Weights of a small transformer language model.
Size: 10 layers, width 256, 2 heads of 128, MLP 1024 tanh GELU, vocabulary 7506, 10.1M parameters.
Architecture: RMSNorm before each block, learned positions, tied embeddings.
Training: a variant of Adam for these matrices, 170M tokens, 5192 steps.
MLP neurons of a small language model. Each row is named by its layer, matrix (down: output weights) and neuron, and shows model dimensions 160-255. Each number is 128 + 32 x the weight over its row's rms, rounded and kept within 0 to 255.
After each neuron's rows, "raises" lists the tokens whose logits its output raises most directly, leaving later layers aside.

L7.down261 [120  81  91  70 180 120 174 134  94 124  88 102  61 158 162  75  85 117 127  99 143  85 112 106 153 114 158 142  86 132 124 128 108  80 146 131 130  63 137  98 154  96 176  77 149 174 120 131 181 184 184  80 106  93 154 141  74 167 194  99 118 146 106 182 113 103 162  66 156 101  92 124  90 136 157  79 104 142 131  75 170 174 184 124 115 104 124  84 106 132 111 122 101  68  94 103]
raises: "\n", "^{", ")\n", "°N", "}\n"

L2.down883 [172  55 127 108  98 168  73 151 118 159 107  50 107  92 184 131  93 154 146 114 119 190 170  66 206 138 112 174 177 141  80  58 129 127 144 152 136 106 149  63 131 162 124 173 175  82 130  85 123  82 141 101  71 109 141 169 130 119 166 103 135 103 192 120 176 178 148 108 176 178 123 153 129 142 135  98 110  95 162 124 125 102 202 113  97 113 158 136 114 158 127 141 174 127 145 114]
raises: ";\n\n", " |\n\n", "})\n", ");\n", "ham"

L7.down760 [174 124 108 147  99 157  99  77 173  92 131 204 121 133 132 129 143  79  94 131 147 122 133 153 114 166 149 194 132 105 144 112 158 150 127  76 168  91 125 100 150 105 120 136 189 116 150 111 112 158 164 103  97 113 106  94 150 152 180 140 160 153 182 113 134  75  81 134 149 113  91 140 143 128 119  91 137 136  91 109 127 108 178 156  48  91 126 131 117 115 160 136 120  92 165 106]
raises: "en", "er", "re", "w", "o"

L4.down68 [144 131  91 142 118 131 167 176 133 152 181 151 159  84 146 124 111  71 156 119 110  71 129  67 165 132  99 110 137 111 123 124 143 136 111 157 144 172 141  90 139 140 142 103 152 126 145  83 162 139 102 118 120 172  99 133 127 148 134 135 154 104  92 135 129  94 145  96 123  84 152  99 111 101 140 121 168 130 134 107 113 169 138 123 137 146 148 106 168 149  90 157 100 180 206 177]
raises: ":", "=", " of", "gh", "ial"

L7.down297 [ 99 118 127 126  97 134 161 111 105  74 117 120 126  78 179 127  89 150 139 124 106 116 112 146 165 112 149  74 143 120 132 140 153  91 153 148 138  96 152 131 133 115 150 112 107  92 170 109 173 151 182 151 110  62 124 185 144 118 195 103  87 147 109 157  96 126 130 166 128 107 138 123 169 183  88 125  93 175 119 107 145  72 158  99  83 111 146 175 109 114 160 110 120  79  97 137]
raises: "ates", "uary", "ents", "ate", " him"

L2.down609 [144 108 121 150  74 209 116 134 133 106 127 111 110 149 124 105 101 130  90  45 191 142 145 129 100 136 163 135 109 127 150 112 117  88 119 106 145 144 114 108 168 217 121 103 158 120 194 151 130 120 150 134 135 121 139 171 132 155  88 249  93  65 137 131 186 131 101 143 160 130 134 117 129 165 181  87 141 112 107 127 111 113 125 126 122  96 137 185 119 120 150 125 111 121  94 168]
raises: ";\n", ";\n\n", ");\n", " Location", "ay"

L2.down643 [124 129  88  82 136 139 143 105 115 140 138  46 148  98  89 120 134 114 120 118 116 101 145 132 149 133 142 106 158 178 121 144  86  82 145  66 132 166 232 115 163 171 151  76  92 101  93 134 136 159 100 136 175 103 130 162  88  94 132 122 108  95  98 129 128 107  69  96 177 107 142 154 141 165 156  91 123 131  92  65 172 103 133 109 162 126 104 115 136 202 103 117 142 153 151 157]
raises: "===", "====", "He", "-", "=="

L2.down458 [114 116 116 157 113 108 154 105  56  62 158 215 113 117 127 117 147 170 146 130 128 155 148 160 142 124 118  98 142 158 133 156 128 105 129 114 121 135 197 132 139 106 125 124 162 113 114 189 115 210  58 146 118  89 153 133 157 176 121 141 131  90 155  36 101  92 185 156 123 116 116 134 140 127 137 107 162 122 110  59 165 174 126  45 173 164 166 140  77 173 116 145 185  83 122 142]
raises: "5", "0", "4", "3", "7"

L7.down534 [168  99 114 124 134 164 109 154 159  89 122 178 104 103 109 109 152 165 104 127  90 131  90 128 104 168 151 111 103  94 104  80 138 158 106  75 202 120  96  97 125 119 138 181 114 161 167 150 114  48 135 137  90 147 134 110 128 145 142 123 190 121 113 149 151 103  83 183 141 140  95 153 152 135 136  86 150 102 101 146 193 121 145 106 118 120 127  93 123  93 172 162 129 109 147 105]
raises: "ary", "ive", "urd", "ors", "ur"

L7.down967 [123 157  84 164 170 139 125 139 159 138  49 142 127  91  27 167 116 138 110 173  89  87 180 141 152 134 140 127 110  88 153 163 109 160  73 144 182  75 107 192 132 127 136 154 123 130  96 173 141 104 114 119 136 128  86 123 120 128 175 134 160  97  84 135 151 120 134 156 141 126  99 131 156 137 135 100 117 183 160 169 108  61  80 110 146 126 150 110 119 150 125 127 122  70 129 130]
raises: "C", "DST", "CE", "M", "P"